Part of a small language model's weights.
Training: a variant of Muon for these matrices, 603M tokens.
MLP neurons of a small language model. Each row is named by its layer, matrix (gate and up: input weights; down: output weights) and neuron, and shows model dimensions 112-207. Each number is 128 + 24 x the weight over its row's rms, rounded and kept within 0 to 255. Numbers have three digits each. A neuron's up and down rows have the sign that makes its largest values positive.
Before each neuron's rows, "fires after" lists the tokens most often just before its 100 highest values on Wikipedia text that the model never trained on; "fires before" lists the tokens most often just after its 100 highest values on Wikipedia text that the model never trained on. A number after a token or word is its count.

fires after: " one" 36, " part" 17
fires before: " the" 50
L3.gate912:139132119122152153124151122101159134113126137180158136133172157091094106128128127105133080079094154100082118147143102177117106111163128143124151129069106101111159153114140100094128149139121137095121131144139117155088193156118089136138100128131155108090132135115105147115121146193140186090
L3.up912:149143137089150080102130125140121125112103100102165146134171121143098144103123165138195118132114138120140093131145080146118110139126079151092136142119155125136132142094099099046063138148113144091125112108129164143133122189088113118165054164111113118107128101132110157107083121168159145110
L3.down912:084111125156148108187145139151160134162137119123103146107113133128111150100137113139068142130091168119113110093138141192118125075090135143147097158144122152095101178128161159132131138116149108128112144086148146100094110111125114104111092123157112147150189093120138149128131163122109144159

fires after: " " 43, "." 9, "3" 8, "," 8, " |" 6, ":" 6
fires before: "2" 21, "0" 13, "7" 12, "5" 11, "3" 11, "1" 9
L13.gate308:130138157110121105136117126121112117131124161147098133113184104109137079173128137111082123116122091142084097114091149086118112134150170121126111113139144112127133123118110092113116102106146204160123121137092131094147152183142114072129102110137113165123127121156134122125156124118092151154
L13.up308:110112135126132155165162130166153147137110122147142086107122146137131094139150152159112126081127144184104156086104152114127130113123113117155109132092124076124093120123150096122123169157164131147163088095107156122178106152145116098137085136115095096112144132125154175079128138113140142126
L13.down308:109095137114148126077162110118093111124168103108119131106124185124096131174145148061129112176144117184104094132159097110118127102162113166121120102132136143109110097142140146119092132146097124131142146091118119141123153071141098142136158147110151103130162122157190095115109120091136090146

fires after: "," 53, "1" 5, "0" 5, "8" 4, " (" 4
fires before: "0" 38, "3" 10, "5" 9, "8" 7, "1" 6, "7" 6
L12.gate865:100127126163134117131119143093111094120085132146098145130130136134150103123103124117147146118130131178077166111106162146141149126127151118134143149099130143122112139092134130113096110122108150115138128136191102155133126097136132129120121127158157143144141150088132081131150158142170129097
L12.up865:136097164121092144118164119143091090174137108149129100138118151142133120118110134159133094147098136145119095107126157103121129165153120095144121101149160083097077106140153118111169130127091113159105127120118127158127071120121140094127162137099171090154171122141106090133169117166079145120
L12.down865:126095097149105126115116123091090159097137107145120148122091104111135144139180100129131164143128118103093105090164090114129138107166145115180089117123142142131105173109136115107101129076148108145111094092142057138120093161119144123130107136102144132132110121103112174110109106161135121105

fires after: "2" 34, "1" 16, "5" 7, ")" 6, "0" 6
fires before: " " 30, "1" 19, "2" 15, "0" 8, "9" 5, "\n" 4
L7.gate78:183150118127138119164111099079141169110086135137127100120139122108124162070135078104136135099133163095088121146145120140125170127132160136099116119160125148129165119114156146072109144147155122135124167127113075126119130117106115159104090110120104073115134098122143108111095140146112082104
L7.up78:089114160146137096159107157130106122176110099159145115152093091121142148150138166146115080129081125114136142141146127094121147091134149118128152151137102148107181128123143111114174079110123095124135155154117156142110140111119122103142128138146146099187123141128133111109138149169137109091
L7.down78:133163110106145101173118137116133097153083132150158103143080150158093191147107115176118135098103153107145123162140155125134150143149134107104125112116091153133166079147104149069152122111122124155151139110128146140122140185142107111118100142121133125161157170106108107103152123137116086136

fires after: " " 82, "1" 9
fires before: " |" 47, ";" 7, "3" 7, "8" 5, "7" 5, "5" 5
L13.gate44:134139144113121131141130141133120154155168150144119083146138176098141140100117136122180149171114138142088126140120131126103177092132132137146143091125112080148112105123126123130105124119154154187144132166155108139164133119104124151119113148147103127092130122113132098128118117095098173153
L13.up44:135120109112124152159170181179118169129167087112146118094142163123174092123137161125120143156127149084134152135144125155140145144141145143157103155122166138118063074086159183115135117127094127164145136115161118123122138133079141129123082160098125110134122111123136139146130126146110099111
L13.down44:136160135068106129110156152169121102139096151120122120165115112118135109082147099105191166131131149168100148118111104126124122108133115086086153112100091110130123150130170102132130103131128117134132135153137141087146113170141170139112137119094147167136100112121115121126118102131116128129

fires after: "1" 64, "9" 10
fires before: "4" 15, "8" 12, "2" 11, "born" 9, "5" 8, "7" 7
L13.gate939:141125154115120080139145142137090068146129143111092158153115134139076109117118132100184145103102129101147150128126118139120142117075132113140129124136144141140119104147136157120154154105131104139106150066122130113128120148118124124094104097141127138152137106176160141136126099140107080075
L13.up939:130076131128143086142099159098123130153128107117102123118132141188138105169099116124170116134136138119115142076132114122073141147133163093116119129121151135128123117155108133110106156129127100150099117162127153100135130095111128109103148099099135119099080171121161133114092135148126085117
L13.down939:149076123125130121099112096111106156135132137168117116126160141162124090105141102152137107144084176184092129158124133118133118165133157149142135159117137126113093152128107145082159127118138116117081106127153114095122078145136175156103107108143136170129112167204132141119135156122125126131

fires after: " " 26, " |" 14, "4" 11, "3" 9, "'" 5, " -" 5
fires before: ":" 31, "3" 16, "2" 14, "4" 11, "1" 6, "0" 5
L12.gate515:128117141115139091173130135124152162122111128124080164152119122143142176133126175118092142119093126137138126092121157180132173135115130102119157156096086094119178147152145124124115119133150121150146150089102119130064166114133132140106104129128134122140103090151115121123113074098092158128
L12.up515:125202148133098134109105126121145121107107066135097138141145127115157135155091160132144166112137122168124167120124149133147133114109118158113116136135108143114192110139112108120089166142130119092121143107134115125096157083064117105126146158140108090079099183109119152083151125144114159147
L12.down515:123123162146132088137108134165140086122121149100164156106159115146106144111079123092114103144119127150126180119090105141119118142137156105133100123098153157120168132121109119093180159148141151081118066138108089123089136130155100133132125143156119108162114156154137102151130113143092133124

fires after: "0" 46, "," 22, "5" 9, "4" 8, "1" 7, "3" 5
fires before: "0" 78, "th" 4
L12.gate267:131115129178100144154138133071159084172098121132167149116109138109127119087160152090134132102082136130155100105145130153138174103150110139108179125116166095133047136141105107169151131123142138139156085135158136120105153130130118125137153119145144144122153099112127129143126130172178138121
L12.up267:169127129137138138119107148105116129058119110081143106105115133109145144139116121112172124146130122140114142143113166117145129121067116141132122137128120127172127118143122058098141106140122136165127101131114115143107085121108149168104121118138129152120124085131136120114173102117123114125
L12.down267:158127104168102123123128124139132104149112101141135146135100130138137093129135124053138155153123130129125122134181091151101076132114122148127143093105115132192129140150117072092128118128147144142134142105159096139101142082144161161126140115126114110123087141146126153099100095066114141145

fires after: " " 29, "0" 14, " |" 6, " —" 4, "ribution" 4
fires before: " " 32, "\n" 25, "." 4
L9.gate717:091123154134100100130108163168125111105124179106132142189115122074121145167150121124112115157159189063117104134150121113149119105105111133108145145142086111161096151132118104153137105135140133113134131117163135103138084198168132115074125150115095170097163153146132124147127125098138081140
L9.up717:153132128123178116104100129150130171129117113102131094174154084135110135114123142071113136120136175112126131124104147095154132134142096107139144150108126118137105159130109127134121131147135109153188133134055126112119130136123102122114152136136140114187120136118111099178162108130121141100
L9.down717:167129135137120097125130116116109138124083148111173107189163131158112145152141120123125121106130136158122090121154159104126165150106130133152123139132124147135142142108150093108133125116168157135100108147097122135124086153136117115142146092166188132144128114120123162093146140115127134116

fires after: " " 24, "2" 16, " of" 7, " July" 4, " February" 4
fires before: "2" 46, "0" 23, "1" 10, "present" 4
L12.gate750:108116107141139131102138109101125108129152127111121120112145105102161151108093169115167156084110134118110107140120194177087148128135134115124130132159179087128099170085094128074118112102183137111117122129121114153109139098150118124135137139109146101184076102147185097141168136133145123109
L12.up750:166111155124107150144132092108167158116167145126092079131156134126151130147124159103152147152094108137163094124117150142135111133132158148154122151113151143154122144084130081119156136127138092111095134148110161159137095158099123089140068129149131118169139176096112105145111096147129154116
L12.down750:136091093088134145156158124127058136129136117118117100144142172130108121131108106111158113144083126110119097124123141170096130140157105165122118123119120138132131130144108150116140089129118143123076130113107124147162103117147114175137137101149119131124136186138127118089152152132099144123

fires after: "," 56, "0" 9, "8" 7, "5" 6, "4" 4
fires before: "0" 44, "1" 9, "2" 8, "," 6, "5" 6
L2.gate989:140143142118116152131109102149125098102172114164130129127158113154168156121125145118139093111136148132095134163120114195148142152094122087161150154117115158128100099122153135091120062128133137123149135161150119150132099133158115143149147138144132128135123113088083134145125150127146141112
L2.up989:163159104126095140124122122125138158121176102132151109125129088120157116120098176131119104158128137143126155113139156113134160130092129113117119141101078124135084150166098097115147145142117095085159160096114153110147117144155120122097114160131128127134161137105157070145149146123121071087
L2.down989:164124145138114171147137122119106133131142084170111117114103146128108119151139143143131114126158112129107170089146104176120131122123058137156119115171159140158078120134108162110111170116113125141115139129169099134119145126151148099095107146155141067114144149082092115142136109074119106154

fires after: "0" 100
fires before: "0" 30, "4" 13, "3" 12, "2" 12, "6" 11, "1" 9
L3.gate521:087172143112134114153116147152130115115148155136120156175152142132126153134134133146144096133122154132107122117115114146156129116084156125095121130137136098149103140144113117142133164126091118141112152131118127129143156122152139156161151124178149160127130137146090111125082121149104097136
L3.up521:100109145125120134184120128130146148137117152097134158116129140159117171125149138153119112121163170108098106110107095132089139096097175101183122147144125117087143122064136133152102120117117133125133108125111116146127128121127140153082098147099110080105140107098136130125077162116103114147
L3.down521:105145148132141142112126140074103123121123136156126152157108145142112136156130145154101139115123183120115139125149131114128137155111139137125142143146118128108149109145101179160132176112129153124127121116150104125117145139140133110157089138172161128141135079120175118119183132130120139112

fires after: "′" 25, ":" 23, "3" 9, "8" 8, "7" 5, "1" 5
fires before: "5" 15, "0" 14, "2" 13, "6" 9, "8" 8, "7" 7
L12.gate468:109096137099125123112125158101130098121181177108080165123120139113136149089105160110117085138112167135141105139148116103143120071137166123152144149136135173138100127121140127095161111106129134129141134095128105152130176107135126139123140113135127138140078120151160115128141112132158113081
L12.up468:149072132119152123135161154163108152094152168136153098163148149123134134139148178124126111150131099182151110161112152139115135145172155111159152103106135129096105083137126127091104105116117091155102138117173112136176122136104122108100137119149124153082131119087131102096122142137146135079
L12.down468:140096127149090124195153129085093160148136138109160087141154140096116138122122138115107151128110118125132100103174129118122131110146151135136136134109131099129120136102084121136147095120143143140124125120104095160194132147110099114128114113109138116123144111129111170135127094123122116096

fires after: " " 49, "1" 28
fires before: "0" 19, "9" 12, "8" 12, "," 7, "7" 7, "4" 4
L7.gate990:122154192108138123146127140128124151130144137141114154111141121149114143118121126158130131149118125117122116171111112102140132105092093114174102139128102171132125128149159138143174114142136128092125166142139112109129150099082143160085110141107086162117137122123136150135128097121134071073
L7.up990:163123114100130129131155098165079131131142104171111108095119110155130178149110118138105105083119138100060081123120151123099145113114122127142126122117122136099109083100091142121151156131132086119102138126113116150177140137126164156095113131122093139134140138164126144133133125158111109122
L7.down990:110134153140123144176110136141148120112120117158077153111117167118068105142128129136122167133151112103116065161123097118097082133138137141155109148124129111123128116089129123096132119126123157185137128113129103084124143112080145148134123134152091118172134128140122108133170083146104144148

fires after: "9" 55, "1" 20, " " 11, "8" 5, "0" 4
fires before: "9" 30, "7" 12, "8" 10, "2" 9
L13.gate222:126154166144095099129128140112112124089143076178091118098114121112095118089114126137116157147122115146137112069147134101126161068090110104128077148137169156101114109125144142083094124175115132121105146158117111125132176163145134114131118128126130109142125117141098132158143130085160100073
L13.up222:089180137124153155103102105099139114162200111133152147108142098172119153144077142096101132106104101069111141134097128102136122145123156151086120111135140118157120140152156150116142135171126117111123123135133108105157144158127156098125090106154099107115099169125138136147102127124126126112
L13.down222:042101096148111077101155119104141154162105104138119148159129097154146133099122140151123116159136134170099133147138135133167127131125166151136126138104134118116115115071166092162121132125117134116127150086092139155141146138078150160129119132153113121133116141104128094128102114110084110129

fires after: " one" 37, " am" 6, " some" 5, " out" 5, " there" 4
fires before: " the" 45, " " 6, " two" 5
L3.gate644:094134119113165156142107189094130142120105150126176137107180165120118142104136120130123139157099135144118116119137128119116160132163115132153126124125156135118164141121126112111146151124179125137092097107125108205091152134067139169132080126111120096162129133111111167117150112135172169116
L3.up644:112131167126108159152121092115113132113138142095164166097153107100172112133115076139160137142093144164121125128163122144178153104109186148120120190129107125113138136151116137126113130108164167125132122141123136098112143154074158170133150136133179132158116130153088145172090108169182165103
L3.down644:127114151154152155131093109123173122090122126137149121078149146144134112099144108139150164118085069130141093172142124146105149113189129142111120091127163141121126193108122146150109108103137149104151119132111155097136102120100102194141112109067099112133175093122106123153140132131154125104

fires after: " |" 67, "," 11, "0" 9, " /" 7
fires before: "0" 92, "1" 4
L13.gate884:126123111128098123116115118141120086144135138135125110126112129101163127135126107105143126122071133152130190144137143099151139149161135135150096122144111125150068098110096151168131112154116104177104140110148108149133166148130103112090134096141150130119138122130110092147175069132158119096
L13.up884:140129128170123153119071101105140111113119105152100132142104135132129099175150112152124105110144100122120111098140100128152118139142112132144119142114164150151116095135137105149132078088120129124127128151104137107140111094096130118103122133142155090147141144128129091162105132130153136081
L13.down884:140117149175160110116105121124096164161114103156121146135124136098184134099150138103120118138105176117127118139134089162176132115117112138145153097126126146141107148099136137124152096081109104157124111152119133152129168113136122099124137144142136148156140149113174124134122133135137097098

fires after: "1" 46, " " 31, " (" 8, "0" 4
fires before: "8" 19, "7" 18, "0" 12, "4" 11, "5" 7, "2" 6
L13.gate622:100144142090138107148162180152098167104129166159164113170086131116164117131141122116146104094122116152136121105161082135112100182099095082104125112178126124158133115143108139163143156162124141097121106113145152130160104110114106124130159108103109165117127136152093151111105132125132087115
L13.up622:136137111140146120111129075136114137145142108151118169125148083118134110157122147144118082153119131119124160108119128118108106124167166075142115133142181162161124109167156138125070171116132110101158114138170133165135112143128165111083132123137139130100115185130129101118108139127084135149
L13.down622:111138139133157074136122143125117114117125155153122139070118118153175138119081113168117149148097119116127090167167103153130113097134140097125129130130077092148106111120153138137125133149148121199117129188118133130137154076110130110163115148147156135135095121124140114129128143158135142099

fires after: "4" 13, "3" 12, "2" 11, " Released" 9, "0" 6, "5" 5
fires before: "0" 17, "3" 15, "2" 13, " " 9, "4" 7, "1" 6
L3.gate287:140133122120115152094167088118109126149117096137155129160157132129114142102157093128118083108104150124093109120130168169104089147149122113121100163097122157154136079084119119138143132157113116159140125106119135103103114125132117103124116164159135103111151104114096106156128117116109140160
L3.up287:090129107133146069102175084119099114108136087160130167142162162116164139110129127109150122171125160116142148116084102117092114112141164151147136112096126115144127108108136126132103169096133122125166120150126107160110144120147111140111119114173101115164149111129122102163141151110124115101
L3.down287:139141146110130143147115136115107119131067072135145181123127123140131118141130129185115113125159131128099148105119090152122124117178148130147127151119161123134130151137133140101135121127121139151176125122086096116114144157146151120175142138161110130136120132124121151140140142115097076094

fires after: " " 35, "°" 28, " |" 14, ":" 10, "-" 7
fires before: "6" 14, "0" 13, "4" 12, "3" 10, "5" 10, "1" 9
L11.gate824:113127144103175114137142122134086130104128176148103143159177109140114118105169153147111137157125176155113129177083137127105121148168119107135125149106128112117162136126164130105097139147131161118167090094119106152152117160112134149121132124101117112135151116126107147135123124169171142129
L11.up824:151109150132162138129111139146174096111144093148112111143146123101176136134162169111124131178091148146100095148083112123148126152100078091120102121164088118119138117117146125090116157151112160104096119099104111132137108142128116159102154106110139099167125128115146117122130123072154126109
L11.down824:104106137158141080090122110146140143142146115147163157117151140156116109158123179153123087145092137145109137168131116121120145156118105117129111134156116117123091119139127117127139100173118139108093093095064105154131156086123105125156103157156160150127117116145089132152144122130104118132

fires after: " " 28, " on" 18, " |" 12, "2" 9, "1" 8, " On" 6
fires before: "2" 25, "1" 17, "3" 10, " " 5, "0" 5, "8" 5
L12.gate926:128183159110157105141128129101141092182121129128089114132107126159125145134104128114155112133154114105138117155155160134148152116150137160135120113097137077140117163135129113180141171120086133122147119137164106165131162140122149132128111112066115122133120138108176101106098132127124134090
L12.up926:121132164171119138138100135117140159179079127121123137119104119159128120138114136120115087150129129133106101124103144147135118105110157117112095111167138162151150162143164180107138131139129109125116113089141107094126096133136118129127157123117116142146103105121107176187100100101156134090
L12.down926:065143146106078125110119127097135160152130107121117116116106126189163109113121111164153093140147108115113099143120157121154117121142155115101120114124144125144112104108127142110155139130140112130110131120145159106104130077163138115184158096103130117150104101124075140154115138134105142134

fires after: "|" 30, " |" 21, " " 9, "1" 4, ";" 4
fires before: " |" 35, "1" 23, "2" 12, "|" 7, "3" 4, "5" 4
L12.gate593:137107104137168097129145144148110154152125149108149126147133106080164155161060077120079126147134123099112138118144064147121152131134133167144132137134114126140157117144124124129126149140123145115139118112139107098101144119094132152138129141149120136132118119164171137132130120087107091111
L12.up593:132147159097091130143152113118153146114169130096128160122153162115154163129199146142118115138078088141158122141117123160090106158163155112169097099143160146086136100079103153114146158165156131131130154121146135115120104140163123130170123135129164119116095157061165137138091112165148137077
L12.down593:163125106150083101123177140126088107119129102148100120080128140163106136118148114087116102173163076131136114168109142206165124112121156158114093125090142149116125127152113103128115191138111137133123108106171074141121124135107135140153142095122139108137134125137147172116154122128174083090

fires after: "." 91, "\"." 4
fires before: "\n" 97
L7.gate446:140106091095133098172124160148100117131142147117091178131091141140140154068164093144131156153126138144104128079125103119111154132127119108118162105149155114128097116115177179157128148165117136153123124155073115108127121127136124143145142143125120129100146122141106169123150167164124158135
L7.up446:144087118092131149195099152096161137099201127133094146169136115125129161118159107122141118134114127147108105094097133102107128128105175102110130158130151151139125170124157158118115128167141137145143110143099143106165143075131122112098161118128097099122162112115130165130137145132134144120
L7.down446:132089145133131084175116118112120124103146121107133130138121127146118153138144133103125127124138138172152146126110122128153117122129171110131091129144171162155116137134143097096126127118164144210109162170093127098130130098140110134127164123138122109092139120129132162116149121140135135108

fires after: " " 74, "," 7, "|" 4, " (" 4
fires before: "9" 40, "0" 32, "2" 17, "1" 5, "8" 4
L13.gate395:134122097128111089152105121116096131137103126145130124162136115121151099140126135144108173106148122156120136107109110131114137119115152120162127093155143124111115102112160118156122117112113114112116118179120152150154156142146125160127102161112098114112121141098163137155131121110104089131
L13.up395:117146164099108143116119098167115122146117130081119149159106120157122156112126169097159131130114113100096167116139149130133112132138100138148130125169149150167129156158129155105139119117111105125138111156145115123127111123126127114115128042124120115154093115157153165125160128123129124078
L13.down395:136171163204119183129157144123122147127162102102147108153136112090103106085149131159118109128110129126135112116099132109124120153128157113106136101171143084163150125137145102102082138150155115156095089143161151085160126151174107132103108173145089134108101157146146098176144119137123137101

fires after: " " 80, " (" 10, "1" 8
fires before: "," 49, "5" 8, "0" 7, "6" 7, "4" 5, "2" 5
L13.gate661:152116102167134150160140164158124134099156149121073125156168127125161176095145106122102114135124146136101127111164115120155113151140142125093136138097116112104138098161123131143139112167125081100139120139130160166128155115127089165151149158109108131159111113102158128201157139088160141117
L13.up661:131086111149130138153133152132133144142129137131066136115129143112127095131130113116144112079107133137147149116159130107093139107133148158104117114043097145170104118150151096179119112171130155112127121141145128096147130111128125080117144128175092145156158134131143110129150133122123162104
L13.down661:172102101158123121131139084149097218080157159154136140132166151144123147096092143120123126157151111121125135097152134100124117129094103148139116122121108114148127120161120113143090131148189127144132099178167125145116138139105118151148127126120112120123092142105111133120146135135096190142

fires after: "1" 36, "9" 35, "8" 10, " " 8
fires before: "1" 17, "9" 15, "8" 15, "5" 15, "0" 9, "4" 8
L7.gate806:168132178100129128122088151123126141133108168177087081142172110123142136138165101142103140136084103124118117122084124128086146150131145136070121138173159159150139118109115142126179141138107146143128160147163128127196121113140124123125135138115129078089158123102147112149108119154146122109
L7.up806:129154159119116124169152157104121140080102082106131163115102148101125115091134116127160128149108126142156134096142096114116134163128139106163132107114129143147125104143171132120138119130090147122097141159126086107180139136136136090120189088119152139147115137142131125123136147112125098093
L7.down806:146104131177145134148155141110142137114113123123132112108141151129106105121101115119151139108143109126100145102138062093135139120097147138151137126142138151152120148139105125116162102133090074154101144135109151141146087112131140087155154108145156114130117109119132111111149131112133105110

fires after: " " 44, " (" 19
fires before: "0" 65
L13.gate900:129106065112106191114111121122137106103131135125092120098104103097128137122167129139147160134168097103100145120095085168140150115101114125133129097155101121152140167104115072151117114133098132118143134144104131118112105082174126152122125118091116121132104148121145128151153135146123105085
L13.up900:127124114166144165141122157109114178108095140122165119108153143107150131131165103123100169107136124117168126145114136136106116106123100157134149139105113174136102112119123088128122126135124131118106107127107112149209112129105092135062135156125159082107129130131109152131106093077127164136
L13.down900:115089123111112149107141136140115175170147137120127111147144115103109157116121101127120154153140139107116097113129112149119152123097110103140116124129102104153121121119097123135087162106166138141127115154157138159159150137115126143067170099152116126116118143148100136107105085136114144138

fires after: "0" 50, "," 23, "." 12, " " 10
fires before: "0" 80, " |" 11, " " 4
L10.gate1:114102131130122163145093145114102093130161133071118127143160155122108154134154117110153118163146099128119104123102137145128139129162111146148106114125178136091094090147142112170109129099125144223163101116140094137118171133129120163161156115106127133134121104122139119125162093095130106143
L10.up1:081087099127127103135145117139140156128130121088105100145143130092100129136130136125080115115115116152078124151138070113098134167133146119168137121155120162138141140134116131144145107127163156135125116096143130143141140093096187134150136158161147143089117150088108102137174135142141108106
L10.down1:155120136139141113115116102112161113140158173107125126124101102125143155136136127118068119138146109151147147154145102154123095137085106140128135127126114205169112127131119113172193112098130133107114118147153159148099162096125095122126122115124112145154106142141184129124144140129143148142

fires after: " " 59, "1" 15, "2" 4
fires before: "2" 15, "0" 14, ":" 9, "8" 8, "7" 8, "3" 7
L13.gate711:177147185139126091163129120119101120168084138089089144134127142123124186102131138182151122114118164125109113132129106167152120148172139136127141099103160137100156144128153112151115154142143134168098181165119119133123164155110130113090079114145130104122156111128153108100116144126145146123
L13.up711:125135110147171119137120154169146156139098109109146110161108121136105145124116139129133148149124121100123118090103127110097154145153130162083113099129154121142134127104144107134127112135066166110139111156130130079147126097130160097075127125127090093140122107121146149154089152180116151126
L13.down711:154149128105134154114092142063114109139166084108170120156124119118094116136161155172127143129085112136147125155164164153106140155143145118129138099127092146130147110099126128144167159127137146116137112120187148127136129144152129162110130106113110104120131127067161130135131107116150112136

fires after: "2" 21, "0" 21, " " 19, "9" 15, "\n" 5, "1" 5
fires before: "0" 69, "1" 15, "2" 10, "3" 6
L13.gate144:101090106075147145140150149140143142131139117130134161132128107168119163129094172158156152122125153146149116133122143160124125139150129153099166159088137121125171136070189159111116122122102147141078086109181158112126120104151082100140128153129107141113108159118143128140107130167107138101
L13.up144:100112117127123110157105134158107172132134095182115126130132105121143121133056142110188157108120140185145123180129118081074089136124115158094130151161159110142089149086167143110099119115125131111107118118112164127132142130161090101103141142143116121131108131192150139120128147131114163153
L13.down144:086140122125146110101140121160103168128176111134124136123129120125096177103110136139136107185108140138105125122159114142103103093146131089130121152095095136128045101125095144087158113159127110125130113089141144145122129185120116117134137151132122143149127150131166108108137111118152147069

fires after: " " 50, "–" 12, "°" 8, "^{" 8, "′" 6
fires before: "0" 59, "})" 5, "″" 4
L2.gate746:125131154113126123110115087159123123098154111093136139111143136132095083137140144129162129108154115128097141156110109130097166110185114131124160080102133133132107128077064108157109179096112144119139094108136107111096081120119163127115162116125083140121109115087117120171099130136161106156
L2.up746:100134109112109154165117124118116105103120143112095111116132169051153150124113119092138164151181141111153182161172129131139135129082132132095087147133129104116122158153108107144085141122086132143155106129119102074176133117153091119119086164131160121127122144105153152080118110141104128118
L2.down746:082155168143166140143153127120103156132129149166111089145153121127142133150164122147125127146195148112091122078135100124096161100133130129114135131126120109141115147108130113141103136115172123150114130171130139154130118123156124126157093117104121131160132113167099108128085114112158102139

fires after: "," 31, "0" 24, ":" 12, "4" 5, "5" 4, "." 4
fires before: "0" 72, "3" 5
L9.gate297:089093152179109127160115116121137102149117143123120082166145123104166157109142127134164105093137141067112120150155159100143134132119108115155178129141131116159144152136128130101118135110126132155177103121123149162101152136137104125151122168134155137103135116140119114138162133094104143151
L9.up297:113125155100137120133126138087145088182116106124140119122074121093110073128124133105119140128128145128099153159102136114131122144133146093164144117169099132130093129165120115103097162105124121112144098125117108161164092103129122123159138144143132134087117138107153083129168132112143118144
L9.down297:124107133126143158091152106111100121169146106118139177174074120117090101130162129098145089114196113117124118140102131160117159134122104094125164145149138142158090118125140136122117108130114186120094105123128113122108115135164129127084132148110123125142153099136127156162153139119136101131

fires after: "0" 43, "," 34, "5" 6
fires before: "0" 79
L10.gate506:119064114137127129119118110126144163148109157122105162161113134102135145101166145052115122180129152120123077148116158126167122160125135057115119120132123085110080119131113129111105116080112151160127123157122124142149096109125097146142143108165120151129129091117066109114127125122109090124
L10.up506:144090160167091113121118120116120094126095180148159121133077126116137144179161138108126121118089118111121108139132123103125108132093160136122107123183121122153091116081131112128148136159115119153171141134156115089120098151095128127133135114136094119140138129135153100111129108154121105151
L10.down506:125126136150107125162146115119073122125144096142141146159100137127132123129129127120138154142124131161136122163183158144100139120120096121166143147149149160142135119105116126098160122126196149114142122161121120132135137156126115129156124131104156108145137116120151134135123090114114171117

fires after: "," 29, "3" 13, "7" 11, "8" 10, "5" 7, "2" 7
fires before: "2" 16, "3" 16, "5" 14, "8" 9
L13.gate739:153133144133125154176111155141172119143150067130105081187136116149156140094128146117175129140120126132127159113142095114139109143136139125103174108113146143104119159162127130125128100113090110134155133133110094145104155128088137122112172157102123108119125125110137112116119118094063128159
L13.up739:073149145130111138112153137131138113123128144083169132132146137113117163125141133159131103132089116119159132147084139166140124147112133152071126115165131166094165179115124161115120132095158115174124122103161167135153072123108097125148130163147135155141130099086129108133143126136106113115
L13.down739:112113144083170136144150118112174144148103102093137145159136130130135153151123125085156095121112142124096172060083115148122135135134143142129129126132119083098109133130106095140105153152169160150119171184107174089150126137149166104104104149102159074136147083123116149143114136139135124108

fires after: " " 79, "′" 6
fires before: " |" 36, "." 15, "–" 12, "\n" 10
L2.gate998:117107161144143103181114178122132097120167148145138120145128138049097194132118092096136143148117133128128121183127149082103155120094176179100132130144164152113138137122113138132099124153114138136139146126161089139104104157152096107124167124123098136120108170114186156107117123147140058137
L2.up998:094074138120119104125096147144158153169143143114137149137096163158161130119130122106105119161113149109106132150115128121150122124088160125193138125135145117114144122166153091165138113123124156149105186120138140088160128121127128159154151101116159146097104133148119135126151142129124121097
L2.down998:126111143136137157176105114156167090124135071119083156122145177139146161097126121125119094122131104128113112149090184165104165101136158133124092129165136186133105136152142128100113122085081126133100141141106112106112112103113145111121141105089149134100103090127133121114178089106095124108

fires after: " " 66, " |" 17, "1" 11
fires before: "." 40, " |" 32, "0" 20
L12.gate152:112166088122112169115163123087111108110166145123127081165134157100186158104127079125099126147106161100125085135160111105113135166165138138142139137079141176110104101137127106124143168140104099176139156152150111151144117171096144116099138131146106125162111130133162124158170099164105131155
L12.up152:103111128134160122132124103117135117117147151139129101184101121121076178090138121127087040117122108077093113128162133114106122132128145119157143154148135133195119107162139103085120100138113139148128162099121128119103150157131114106098121101143090138116139143141162091162164145133116139127
L12.down152:174159176126115147111152128103096131144141121121128110164112114148116136115152122122107081145101158096111121191093099108128134115128145141130130111154108120158151171110148105159127149158167148141153102120172120131152111167140175131140124104144103139137104167110102101165175136110113091159